Weights of a small GPT-style language model, trained from scratch on English Wikipedia.
Architecture: rotary positions, no biases in attention or MLP, tied embeddings.
MLP neurons of a small language model. Each row is named by its layer, matrix (gate and up: input weights) and neuron, and shows model dimensions 0-127. Each number is 500 + 50 x the weight over its row's rms, rounded and kept within 0 to 999. Numbers have three digits each. A neuron's up and down rows have the sign that makes its largest values positive.
Before each neuron's rows, "fires after" lists the tokens most often just before its 100 highest values on Wikipedia text that the model never trained on.

fires after: " ", "0", "1", "9", "s", ":"
L9.gate330:534556591536460616505631579604533509481529486515418489532554457545402518449478450548563453478467526516465580553618501512512446452503481543415567479484536484511519529505543527444469551472501518581517555435467578521543494411495541497482464454518504457427507519451454572468502484497481478538435500452446486510537563443450434489538460410355521493527400527578506580500509458469458598525554
L9.up330:428432590563514429461554453520456435564439487452463495470541470517387594496528481441600436403450559543578527532565556482548434490532630595533474483497495489567540482493472420547509580649491466458560539509478554487444497454500532461449491536487562487524414451494436560472462636535477506462425483494479496478489519584576512510524526428618508465523592472538577487481407454492520453539598

fires after: ",", " The", "\n", " the", ".", "The"
L5.gate687:416495551476491546577488437477533590443476504383549441531546472488455451556457461382511464498463480498437549581408538534471563521498570544516493437413567523570527470422489471513524455589527465567427489431553528487411559575530444520551491538465522493527484463406614534494564589483464542433487493483506462419463578519464487497548426533409569517482494454483529411436451425518462464479445
L5.up687:464468472421318515525458478514577483440441600486440547540602524432524461483529507496521461540598412441511506508438542460427497464516456490590465486438575483549461523499540423497469497492443470601446504527497418429520533506549551508559550478531489531533517485486550474458513492458495435526556572411473516502479574564432567413502500490454535485542556559574478467472513467457523521417551

fires after: " ", "–", " ("
L10.gate486:460473478430517390495558561540487484551451475441557552493512507535629487481452508568543427414502405491583598399471500494412435484518498511494578615402476543462542563533525529596473475443493548458600517414513506554545448543465574449508505462464426462576479535444504452479461554504483503490480548599493468566538489423477411453497447560589447455435457525483493608581517540498577475540451
L10.up486:526442535434536437437500438417528518542518560457528448452497537509462543508501463506541547435510508514542576433384507459531475604424454464557423515541545560459512531485521438487535458542479521363470469408587433566441569477487451493514463495518400475618598454499439523402594489521455446450592555541471483504399528480508521475531567528492563498515551610500555422417642509479520411551508

fires after: "1", "6", "0", "3", "2", "7"
L6.gate679:527498493470415378516500428499475451568536575555442530497493512494412527550555433545461463559451483411537492459549476543486566480514441472407529458453500573494537480533523477563465445531536511473499470474464555548554531438484504615560478482538480563567486501495451500497542480411556486560488569401434472593544483491537542561529503519370520474545533460483543419411478479385567512465534
L6.up679:522532460579474393480457534531524528481458424428481558439442561561420526554432400434512476470548546534439535552362480549522560452543467461548527429466378566417555530469543578500499456429533436591504480421467567484455404422446519529492494551490435438509408478463569551565442526458488601535523455403499484562505505519492511486554499600516525590545519507471463478477591528526496533578424

fires after: " in", ",", " of", "ar", " to"
L6.gate466:518474466527455505457389463479427515526427479517495584491395510510497393466500465634453433443486525440391541490506470530534485405446529420478479452527510550507489374511442429534484419515524463571560496553501500489451429502413542490490496543508478530451502520425460478517534501515447535556429443534453505622555508504441466432471520453514479491488595464512433499501536528482457484365590
L6.up466:579462531536551590468553466532580523483518503510551441438509536457397504504539444452601489529556477427583518552491493485543433494503553538530499476471488525529529511457553582406572481478548605467543452531545475514513561490589527452539555518379622552518501453490528483550503466480497391491501480630503544464580539491532403567518470429482555526492453482535493513475495491628473512502469

fires after: " ", " the", " C", " of", " Union"
L4.gate44:496464481460552518478515487504450499349519551459488475503568382540630422438522418622461491455425450494429445525487479491492516401590526487584516492556470485368411484543453488533515476621581526485520477484548477517464584529428442449483565371580562467524492465550452460528443543455457478481521474502478377392459484494459607485540468528555463444476535458460578501533472547469490482464411
L4.up44:551503534520465461498400456475508431477510511553513553510481469519513534462467374586472505493591558473521516442540478477572423527467646550447474512592622498455548533494473511499547484508482421503481476576517447439459512475446466526551450546497565387452498545489496521495501490493457533576454500468433529489566460483579469438510524419436465525468447504462497469497524458536516452524510

fires after: "0", "1", ",", "2", "5", "8"
L4.gate112:479544437501483485472494472414443493526439489497470476525497413535482439582501496568440446530427431440445557461520441552455491506515543541491532569457554530602440549418453587473484551539378482539457513500405570517486558523503543546461516613544595460468484575506555481445566494481509477503508484499546599486513559495495479510472444512437461474418433571499492452487462432401573601523418
L4.up112:432524487538492494502498462541466428396545426443446541485471468419532435481511413540447456488514476527496528523539465537391548495437576468487528473484494474481444494459463547483587501515473487450502558422441572523496490598484464484462513546578515452530478478432655449554514462508447553501457517431612533535544576458558454541380495523433463503517407544569534525464506512395611481478450

fires after: " ", " on", " in"
L9.gate390:556442424466442466505413476505609489520445490534459400481454446553506477489434467518447517494513540443530433444566572487458515524578494531502579501529413558487497538483480410511405459550474545489480446526507548479485405465614532504538525516507479469517555483438466519480500472602555502582520362482491489413438518546474445508438499502444377539481555505496380438464534555475505487469537
L9.up390:558560441453398460525528590509501554506439431442585525527501532515450397470444419562493521575468467408506482562497512510522529516627557512488549554495474580424528567501410541475460428497520557475537544503578512510464451552543562484556523392458526583504530529521543522543407487535492515526514491494502449457432511517547493506517526427490435491514501508569429555495537483506504503513571

fires after: " ", "0", "9", "|", "–", "1"
L10.gate312:508575488453503540479527565600511493652522442553534398448493553482513526518452435485553525428521552572528435463496580533411496476418517526512474403441517520519532572446452573484473513542512552417459459495504521605472482449570528431458511430568567509522499570479484399553454514531530608491453481389472502456540517474549627502539432513420513512521517522514536529525545390504527455427505
L10.up312:415388550484487438551568402475478475499456453441505463421523517418463480538478459521527477441477454545420567504471489459495554477503531420505466530538483442605524518475492517515557447506402473477524503521547541626499474472492488507431549345495427541473518452571551559558443474483416568510498517447545493337496483517501490499492528481414508531453421439419507522503523435545485528510473

fires after: " ", "-", " a"
L9.gate260:406477494574503609393511477478528474590470466395442537389572452469603512522511347505564429507533424461500556451532518486474491413460488479475466500496436453565548463529417546493458586564500482437616512497444471477527503480489497485639519588591371560537528538465437449559482465514551524491416491563476540531480488449518538468482458519380475505420483541534513516521518473461518476524430
L9.up260:481484503458579419512549495535522609495463519450425493524479493551523476463515409517541630478611524543403569413409503509379505450444494491504468446461475472563531443506522500480555451473453488511456459487450552525508497515472437535539585503555486444573515606489510474515583465492524511496479524501459521456543499490552418429421581535505488477463481488468517450549440490466440488561536

fires after: " |", ",", " University", " of", "|"
L10.gate819:484425477436539495497472424510502520501519393487439457494468536486473490503465494509465443490477555465418503458442520369564401456503396544571469511480442409498438571418582462522356613548472526372477580532416517572568463512572520443415559522482432575555520432525475571466540460514493544532481557496543526495505563493520442464523540458527435466566550468514552499521567497435440442542518
L10.up819:490504395539559520495597491501498526571457457550522522468491425460468413517442471479452519574496551573510500580498532527463437460564399488457482438559518459563498358455480512479537535458559459443436468535496484456476559537490493462428497507524484542546477482520583550418487565588370516431498507554513574551519567461495582427437520512590466456458416608503415437555454479544522477523542

fires after: "1", "2", "3", "0"
L3.gate492:517483462499485534477455504543533381500525453560567519478502570583477520494458585511486444503488456437527513472531476462468511421457508531537438554542539467385501504489480529519466498475522476503470487551560478541497526561467485520431416384511486477550502529446558398474556442542482484515538438344475607499483481445488500531536425472527480454399489510373438467524488564515512528433467
L3.up492:468604487440477513498527506495459438507396545533521464462507534469516539498426604439506616540437537468449412459573523528443540523432560518464449490498499475447537436520554530450502575596502535464552556431512452507559527502469510381503530466517555472540503500519510528536464428545467411470401517542595507539511533458562439526567496529499422592466428493513625484472515446520502596524585

fires after: "9", "8", "5", "0", "7", ","
L4.gate223:468536499520417510492496421454493541465460497440452518446539499483496564498424510565448494433495517492524478398492533464554563481473488454520535531512489573555469452479505570515509512550508537546516506522457514527548497430507631509472598504465471567480538557510462578510415545514496517499606565548458535561521422555439461620468484477535509410421461444494507524507456547490435568484443
L4.up223:473462476564450518454518557543452513498428539494411472515598444469447529488428488527484413505421546547587548459482559435480548490480475536563531429456477486441457597429476494517560418514413527573465495527471468539532498440486438504507598563482510419451596615497437582528466589525461449469535453529486591428526522550476434491416461522592525477505435485521511477448522546455483649372508

fires after: ",", "0", ":", "5"
L4.gate715:571422494466475436488521501471493395464496537496623467461452465499593485486507505529573467561477479515442505594413572483499503495533471607532479505489541585502496483540523525541477582522396426542456496470398519501515481563540618423534480473495426481417502481514517500467472497515444517478531495561507547565474568447496561438477452496420520479504367461547482498507607513478535548448495
L4.up715:532514498508504478491502460563554527522444515537540438493407446430469488523508503432598520551420469521521510442504559510500494524520504509424490455536460477483601472490521575566460472503531489531463491553453489499510437484473528523564490492517514435445457456453480485405500555635491552499438518467559461465495523462535558424502522501547505559404561564571569484540511520489474474463535

fires after: " ", ","
L10.gate666:472475429417498479440473496562459572551485472491553460473424495552457505455517499433588443469538522550502440416476529492472426445427487523517591454463480514500466515583468536427486592483485488427548465460440490571541490496480574560538525483497463468485519493447469464474612446473472472501496524482471516452546549452641497459491484488436438460454458508364566521576519427543555577559488
L10.up666:504450382478585531559476549543550497511596545469531500532491427579570542454409443507563475476493504533543490511506549501481534466579461464468500578522461478495560432465470373472572532481534434491535429533463482465510555520482538553524518530415473506479474535415502468441485519477443399497492607490545451422448454495535485544627584517517508474494588528493377448507526475579448506491480

fires after: " T", " D", " C", "D", " Ca", " "
L6.gate208:511453615418545511446548532484489453593568503445475551525521433417489511512390587510560488478496503569563515515496551524605516517512449458523522453534569487417562469532589506505584396514512502570491494569438443553512514609473493541518525559532507493524464506510451434441492576572529481466497558554543478520535492494476463529504493425440514477543441456437461468510578550477525422464538
L6.up208:493487586489531563478473516484461464427480519519519530468494479472509472432385444536555429521446525511521565507560523316537489617522515421500499449492519540510506573437523335510436538541534480503458503457464511541496569459488540563485512432489545440538446508499497485466497484526470466521533429509537511464512509553452489498576536437578545562443423485463483489544550421513578491592572

fires after: "1", "5", "0", "8", "3", "9"
L9.gate621:575582532457453539470445480568512562510529509443474482527453462494530536501514468497471598540502521515498515623543515484479455512484514549548489467412564604476584530510526500468483354490474498481534493451406451490491526456411538507539498430436542615549489483535468468508576483497586428541534404458441446496585425517544631465561579557472581477490570504471549401556406473524437548517587
L9.up621:462585564522547542544546382500498463510475479472512566460464617581509456487482487581512575549587416490508497552514551473472539492529521461475390498489488583421546505460442419443501554588488463414538577392516496528447522480406440511550510550520380629585529554541519580518576415476588498530429544435579482497521529614503445568465487446413438450525461500508465499487479377575463473438473

fires after: " |", " on", "%", "|", " ", " On"
L9.gate375:473562503576491488528576463531525493523525451439483536598480549502461550437447526475526435585507402471449522468581441530475507388528462486477566518509415498425487503540508445526417477563512437499487513495510461511445508524579477643469541544593477524563461555578454492599466454565487535480474514483630591451417480459474450518440430400458498488554455419589451497562482451436501494505433
L9.up375:490539423528535491448500535541577489506490483426577519511461519514525518416472461427434456485562498497549471500481429607540549440632564539494447383439445389475479526458407592424507436560650460574443524461460489497541511501560489531499499492454550617569566513413532513556463542459516455519527510440478513504479582539524544402531577512652489542399590463502466591531451567558541451506575

fires after: " ", "2", "1", "9", "6"
L9.gate544:457449510429434529595459507476473509491384477452569492568570502526454457536553550447495371538461475504529508485504500444544502468474503428469565473454427540502495510640494501479499572436438486479502393488530479543486446472557570518556430409476549511426490396487475475399522467466501448529489520519523498538543495510442510494500510500547548483541490507444411515492545543508573515562399
L9.up544:585510506434493517455436570526549582454466479551507497533491526524471358606552443462519364478510459560530438507519554429433483434565469487427494468525419576482516411475526434390565571497628580550531497550528488472440473548428613483525483472470511547525490526542603401446566486481492475463423435441586480535558439458561483505493565582427439518438485535524441479537523504560493485573424

fires after: " ", "|", "–", "0", " Team", "\n"
L10.gate714:445477424445443513514539487455433464593572490437577517483432541511402452518506486537533418495492504508453511507493498499548479447438490497474550544482436529450477525520454543563580472513495413443448514515476575525540448447548470511518536477420424540496493511590532477464563588531471482521514461546462528373465505435596462458491525398425542580466437540423474449383526481512514457518434
L10.up714:520527389458547472464490568492531459503509529418435422444574471420561510441376458467448496501487429548392436511346446496488467497527524494473435580481536493545437515459514463446460557463442501542538484526589584480473452522594449478421572460484449540455542450533438436500445568612450529470474519473498471468504487486445467558504474624486521541476501526410460538557556508434425527540447

fires after: " ", " E", " c", "na", " a"
L5.gate75:424468448509491521402508538507560523522626547421543502570494495493500461572531504483578502518588550490566422415531476460545421518417509505487459473472514489604473547488467481528472515434551491506561550513551560481530526440549506522548465507599494450426547557466527522523484424490509468584505489529609439462503460479485455486475509450500468463387476558559558429529439482376566628608461
L5.up75:478539482482535503554553450387552534534533492492402472487486514458509478621504511530625541539459539545575492466530515439459546580514530508436518464492559506529550553521555564482544488475553593547398486563450520497557492512420431493549485515432416468433491509432512510514488487487462516487458469464501390533544538438569341504517519521468430486491493533474496529504409504434414477576496

fires after: " ", " ("
L10.gate48:556497619473418634470545517521473497535480544460611459552543550584469444510524514486588497506494492484564489472481470522454440535571631528527483449473480458473518541525476518509456465523487500539490536438391503496512631483507499455483461553522466555616501541450536426590572486493600594406496467506527579459530552495491475414394488435503449521442457462505467477449484563456532486471502
L10.up48:461481487516498555479493419455490433507520461500441492539495528486524477576400489551476514525474558530483508522573603443525485478566357553456485537550501520479470531483507471493516420417540534544451525467578530544481369400452516565519474448584530562509553484523515462488517495539483432452579572478495460533508420565517517525478454474515508418570455449541529520519511520555500514474535

fires after: "9", "0", " G", "-"
L5.gate666:562459541493422469587461477507544428489509461483552551494477567498463478523537614563600543447483513517512501513543363390604427554546493516412553530526544431532503440534384551511481462479591579528538588491464514520484539480428531421481509398466489461513462493449483481457503547482496490428463428497439475539470423481550417490469570502397644448465496545537476488484468481514451500528436
L5.up666:594624608540474492445546518442486498507568571469576470445593612520427536502528504526466581519488497497589476443568528617494461449527517439468492443443485577458444474433522449514575514550481576575506559482516549506515521380595567570523427566559500461514502402499376499541484483475521437527497538461446497503529494427442390431498502454465462451470485595401506477510558502467409465483475

fires after: " ", " (", " N", ","
L10.gate140:396481468521431531521471543502509527435485507487514494459509359495448498583561541379496473488501458494554475437489499504471466566490393447483461485459475521563434433531579593436491462542441466495519538498504530535498549495496537493525518498466433509558551547431517485457461563446483458445533448436424457415543525441534475436458406436510522549413498479388581512517557577482560448585514
L10.up140:518402504478515604546550445492573562477452473462521562559533544520542495518513476520489520529498428527428580503542470479541539452564536482519468444503472499523590506480475513556474493539501464544561477558461520522454416510463478479522528463550451460417364462486549445496488494443465504531537537494459459475451454478415441502483536359409432478525495459515572544546501530590495480594461

fires after: " ", "1", "3", "6"
L9.gate436:443531403549538473585538489614462571555520531543443409437447458508509498424506611484543476471538541504480471424554491532527508538476509482542479505528531468446565466424449442598441491509501545468594389463503523544522489550504564452482564483542478407465497552557491491513436564545534487505394557525477517570531522527509478501380471510491466512462407450386485503599424544499530480546402
L9.up436:420484552478428449578434470582478593401393495473579519440535507432484524518505521529466494485491527450456474484498451482517527566553462511474595519567499527495513526419508481513476437486475493509422504497580474488555455443476514424476505545533537464502541489530531594512567472462399501544487456498480533572533518477464450503448462464510436558429392470501519433547613438482554445534415

fires after: "\n", " ", "1"
L6.gate297:535475442492436516475535501478564489516592505476446423574569485555602400522485498493522543524538519417482607505589487468453458511425524481544497629598477444502477441436453548507516456482425387531504529542482426429549470564524500455552503563507507561548419480506499561519545535465467445521421457516497473533479505546472453522636470495434505423461391438524464491435563591603460513497491
L6.up297:620555547481497571551474501555505437589454535557480466530559457585511497554530507459475504477608487374512456370622510480600470533487484532479471533576404479595430438471497481517536543562446466495507452531525490491516495516474452468524485586541523542548546499522511488454503515455500480521424495538433461540453483569560510511580518473592562562502464487546511498470472540458526521422421

fires after: " ", "9", " a", " of"
L9.gate392:494458531515467496547438489553458472489524577503466508477467346516510588568522467576465401456464529502477479453463495489545548468497531523554580415529493502541484508566548455520449466540478555489541545474401456489508597488509547513458536537516482458546513513543421477524564428511549449440419545461344426475552409487468518461478527513434538483482493495607553567600506458521523496509506
L9.up392:478564499550549543599427477438590503533526544514511491480471437488509473418499557551447526504539455533469558566467392525572535542429452466515495554528465514606613617440463542549481545388449413439497559577489556506471539488482487514544516501514446461529465502530460609549432532473543547501520534487432430488515468601506599449463490493467566525429469441533636512504583524531472514532604

fires after: "==", " D", "d", " Re", "D", "Early"
L5.gate403:457463516531600499458510491581553490482543540494512544459470533539482585493534541459548600591462515535565454447514543462544516446475408424506528512527544465569529579496545479436513481458482465545536492587497481526558532500522497489446403590408502478567566560542600482486529455586518545567497544509544498503513544570599496414556534510415539554497443481422510503530509424528512504504489
L5.up403:509480454482525481424512526430438581460408503524507407477478510412484463525438526552555537552470484462435387502581529437551505620522467494475573510487560493534531511493487491510510484468504572496488473416463488392433548470539460526421499436476595376484522593569576498504464418514513570540534522502542521518497499494474565577558538562483529562551477489448514557502515442441507432423466

fires after: "8", "9", "6", "3", "0", "5"
L6.gate721:528529483420502445401473480544505477420494412521486543570456483439544487488548485559521522519455528448532539477461490475525531499454494533616484569522483549533408481513504470474435447574466493528570510565462469527550497398550553506525409520442401500525523494409559455535538476522504398422437481446552469556517573498483509510434412534428469514525488512519538548383497503458572490525492
L6.up721:489532583522438371490451547529486536539487549541551479527493460491395440533523449559447530482528600464516473510546576495581479598454499467426457543370451467538432374508470497474475481529572337480516512542539477494544558560556557506515432531581457524554577548563499472519504514437507502527502530547469462512472545545525387485455476483443414495500483470560476526529524565539449519502476

fires after: " ", "\n", "|", " No", " of", " ("
L10.gate107:520519461469418454496552538476409496469500533496519380507478506461525468558535539522451575501498463499537486483501421437501458561509512539516536499486529431438511511450423523519497559391625439502463473592449502516443569440468467467456542481521458602494489469478530501466591493487579549379538611452468545493510498442514472534538402437465520581442505494503510472538504566492478449494465
L10.up107:475488498454512420487524420502438462515538499458556447494554530464495452481597422403502508438573544473558470395520469491527538465483417472545417456622503466556547504533523465488483541419441517459604526480522483542460399432396515492528510519493493531476546515411487497528405531511454540542482481493512480490521480435445525455431544434528519476508583521439531496573524391509499490452568

fires after: " ", ";", "3", "9", "0"
L10.gate164:441476455537492518494506504487381464474438501458452488457451546416398556464481482481482418477385547446400520580467504474492436501448345498580434533549462521532502489547393537502503434562507515513529500427387482531586509445502449450615494576506511468437543518500507506458508462469504450525527529510533482533528529502594458436541410442477478506542492464568450569560514476443499515513469
L10.up164:500507486564494580568512481418476411522571473548441568506556351409480576585525460533565519527453472488497541534601507533569487541507536523469502560499517480520460497495428500510508547529585495492482520467556581589477447524573519500467468498528480515493555496590491483486464572416461469544546553495425531505409489481544438460495589425566434458503471580470514613468598524548526472483536

fires after: " ", " I", " April"
L10.gate118:550439495472504588531430643438415487515531487518500506453414499489526563426537566473553458460509513525571510521610533504559480463476470488437459547467435470468533525474547451477605441541450496431520418470473438416517510533533471494628581474496488616509514507559462525508485486555511489425476465471421449561487511553623471539496353519534400469420510437478551531481571490579518446539500
L10.up118:588567487518418501446545547469471542394503454522563511435478478408559446517635500439531553508474585433417613460440497444563489484475513434554492549496517596495371554518471520498594502508499401414454452437467465562463484577504465424518511451479488606498530518477505532496469528446484472427453472463506428524503503515556563546496385514499446508465415393481425611492525541522495409451568

fires after: " ", "1", "2"
L9.gate257:516475497517442575521453490542466528525427555556562432447490548573529546522445454548535490495421511496485469443541523540467448426503451543570531524509535445512508511446485412522519506509523553492561390442597491538611463574477560538522509432598595453595605463564530495422505412563497449457494555419490484529516508499479415544456512529510439440505440494421537427565608562527532503456432
L9.up257:399448552490353499520549498483463436535445453529542445452496458481557560542488490456544502419515500538444490479494511564574442457556525531449521446562438442588385513504415473488551422516462492511522411474518528512624474501505569495555495549535503458540531485653487475493493497573467479472533470595463428533558466453556393541482637539459460456525469484403501438434559467551516529541490

fires after: ",", "7", "3", "5", "4", "6"
L10.gate178:427456604498552554460587489520429474541416522507439469450484476583525586518520497493571440460458477465403455438516487466468433465482549590481493543483559468544556515524466518418501495526462438495524471610432567519489535534549639502484466555491485480376498498558455503545502476501568536566457545385559648555491558577493503461432429548484589448544449526483577532553469495511505587482551
L10.up178:434471495498531516392606494452428488515425491554522520529452437502520529552502496598580475436432456479460474488548573475431448447449532543470493526431487486552473524475465471533453518517388504481476422563421538487461519577547540493471491555404505527432454506515480553540542441459498508518433521488577589493559550517511473395506452549593562519444484528552520483505526576508475643484538

fires after: "′", "0", "3", "8", "2", "-"
L10.gate179:428479428510544522408452504456563532517569547508513488425465579536403526414606524550522488487465541579511484603443448521479494530528490472500536520523561520523560450531526526480529418533506531527456397519395498483513591600556492445478541501428499581598473460416589540533519614442540585545519493439536440523497445491470552498470449519534440446465503543613563492530509483524581511520408
L10.up179:525542488491505501484388596492496388495502433445440502602377530520418441503479482427518532390517454438408546604497486509449428461519543536447534413558448512491424534521516496478469547486445475577422461534484540583494441593503490535438448478477396508474374454598524481454526522461563541426457477448474512563478487495484542508455473599429589456479461436508508473403515516440456433528457

fires after: " the", " The", "The"
L3.gate71:447547528522431509589398467642487483528492497477577529494511538506431498505547530463557550527562474553474569586547520428495479556443518458562504612533478508483539491583477559577600453453489430507432517444477525609508562525526502507459446497496422425463545532434540560429505583480439535486534540432585499454538586468399487448472559467439542426508460512486487445465485425506498487491431
L3.up71:547364498419420539537500420414616493546439598527533474553461490462485606488521533460452472502576524527486446468498567521581508506469553494541471489417523537572541529493506450524574508552488452523500476563534509526460471486542526495631479506512480513475448446454482419544484468496475508502388477419595550411562591584551513554535523474559480458518513525538431485554488490480477532509507

fires after: " K", " G", "k", "K", "y", "ð"
L3.gate447:525531535466533497495456603533550520445417479601473457548415554457472435555526563472525541536450506465480497485427544444408536453417533593516549514563507496448559492545450470465471521519436557498577606526472550497461474491521527525428473399472498463510570563464537511557491422497397449458566549370544530497536501431570556497534649490495536614501492495478500485533479587552524485518467
L3.up447:430454604475526464505372468418543546488452491458499420480435476478480452578421432603486511509550490453424499534396482422550536486463581493603504535527569563481563521379568489482530502474522463461529412453511541560496510498395450511418443543449512501572500550497526483427582403493457646505573510509571482622595497405534552472415504500569433478446461425508481419452628552472477514520508

fires after: "1", "0", "9", " ", "4", "|"
L9.gate393:474517420397484500508531495438538453482565533550517498511618501450423461442482370411554430541444436511422514564431434565461476541477564540543412574501535502492533424462462516426451434538372430458552468514550468532504482452488514520480566535492484512551492498509470420464495549501466485460514530448524466450446513508490471508588447412399541494448458574538551516469517541528499461531427
L9.up393:431568452409546497671419434526470521484547488485569450564590527455493500473437447462489461516449458438490555458438497443417429532591500529528451530549505541508539538471454499370495512542554457498503528497541440454493520469556461521581544497480604450525435510493469367476555458433547496516397519473572407504368486521497522471475437455556460428448493483521510514594476506493546557529467

fires after: "2", " ", "1"
L9.gate464:539431491452526452478493477446510563532440537521447483546478582488485452533430538541518592430512473536518441510542585473563459487581518595431371450444497503445518547508543532475430472482496491410500535401526415471453610493543494471561455484453424625506494532542509400484488468555555542456473426505539517523501464459446511427489535421451473569443573411459491502497553476507518580487548
L9.up464:458482547462519429415559482477485520532512531562518437463495544481454497504542506415496551465478564522603542447602604450478464418432537450525482483524481525530460530513550572499482466481500514419449394433547439478536456457481515502484492446479444590457538517490491444420401519506525456424442461519425528492584446469493478466502511386427529480423577418406470547509543524500518506538424

fires after: " a", " A", " Ro", "a", "O", "A"
L3.gate476:486630508475440465393456563548536443511511507434489512532515494519483483480448450421455482498591565416499585549563512434421452547532523463376502553502575479486507512475438467566609505486489567516487528554527595517482517432550556476432489470443482459569530502481588524491428524447524416610512522501484464483462516501534475470516504509456451363549403537457497477531553468510491510440504
L3.up476:402625523554451576473496418609474466563567465424441455609526497479506393415463517527496556464602551452443504469451609442483467557583531364511519536460502462459521454499450470485506579466491596523439498418519548451535452452508523473444482444484453468486538435514460504476460531518522556529471523513478487579502527567542521456542402381451460462414510512441518445480534624488509454466510

fires after: "2", "1", "9", "0", "8", "7"
L9.gate271:453580483445496467547435488564526457406466467474530458458593438499493478559574512518521499477541548493490495503546477472497468487522412491518491522527494389438427526593436583580462508576465584557585504476534408547517491577666517411477500533532636478500508478477570476378495411547503540502539437473542555386527531498400497498477457538476457419425454534530465579483471493481509467425385
L9.up271:592538593452406570508497490425487455473468477510435476514613463503439492519485444523548453604464417514427542464510421476575466481491557441545494575498444480417410506487518467495421521573518431534588522457543496590662469416470546425451528500420511524559559551547491495528494420457516422473491526492512560519512428450549429519483448491490456436474453541489439571500541470481502548507432

fires after: " ", "0", "1"
L9.gate192:481474506539488543440530569453412433510464518495554492402513420468468608620445550528510456489438548481467567430482463443560486519518485533583521462486488453472542493550491481504533434535390517491444496467502500565495422553588526587469557558408509448550557489552458343479496449578494521619530527412545450490552448488495462390469529486477477474439601522446446459526486532438589431510577
L9.up192:429510443586459554500495513455396564573521551446523507447508426564520521554508617490563436458453546530485436547516423495566480599548534447565531551521457472576500495480511495543442432504422483412438523479462423493454413533510601519493499613420517501511495482503395500468554506613485550518418453501543485495591503449505432526414472426445387543532606557440489466538517520534537496455494

fires after: "1", "0", " ", "9"
L10.gate754:480540449532476567561465506474492538494479503440619480380544529560518531469436507509561547603503563411475514546505531511500507400451478529507501541545550521398572468562540515505546432510511451558560569418459398499552589521469559489443560579425495452522522547517492465467462442449505468542510475397466440563551607437559566430460494559545453415442555504455569529502485461565532498541542
L10.up754:546544552458492464584456436520440572456427458504552506413539472495518584487514519505565564595467508516524515523533550504454536561481533467534473556497501651453604481542548439490445474463486523543565509530484492461521545518508512474480536560477540471423513490518454515475513486497539537463513482436507476578531415383451554473472553505484461466344625362489598460452497370490541512481502

fires after: " of", " in", "9", " In"
L6.gate489:490501484522529566548557395493474465468484560497484433484441502522454536507445379557503474489435485467511501507439459456530450451492476400491493591480459439512448450543473531434446516565484512498581494576544429534599451646552486540539491569451546503447510542505430421499517558473490524447527399554540468512414459533457438345553511422489549507555497408473486598494551510522345471398470
L6.up489:585585543440563524542502524519528457424420512579472528491445483447475591494508605453463485556434440489504585455436468452530450465531491610605494500458500449461466462481534445523393510472515486425504460501507568479487536526489504564518516507352456541423479486411502489522516416488511513512562562430532494427447431556504486498528558427539413442460492525345441462465509458518470530480470

fires after: " ", " the", " a"
L10.gate583:528509500544508446510457454541437439538442399459540497520506499528574475460453499478486485513528473553568575511485448558466558543515420550524538551582514496463481426472553479556499427425587515532433516513452422495465473509554541476551456499476498454523540396493448557531495551494438510529501436572580466558647454431606518483449552417515552528450492515450561556455537501553529448444477
L10.up583:387411570525419456462570464504438486543441509489459477474501497500493489465476485562499522443494494485475455529517652373488504466558493472505479510543540467465490511455483534446512513464573673456568378363488484464513495500507527448473443486481539481462529498453472463511526407521410444576632497446426462551551558501501443476525452500567575524494518434425573550490478522477415518484502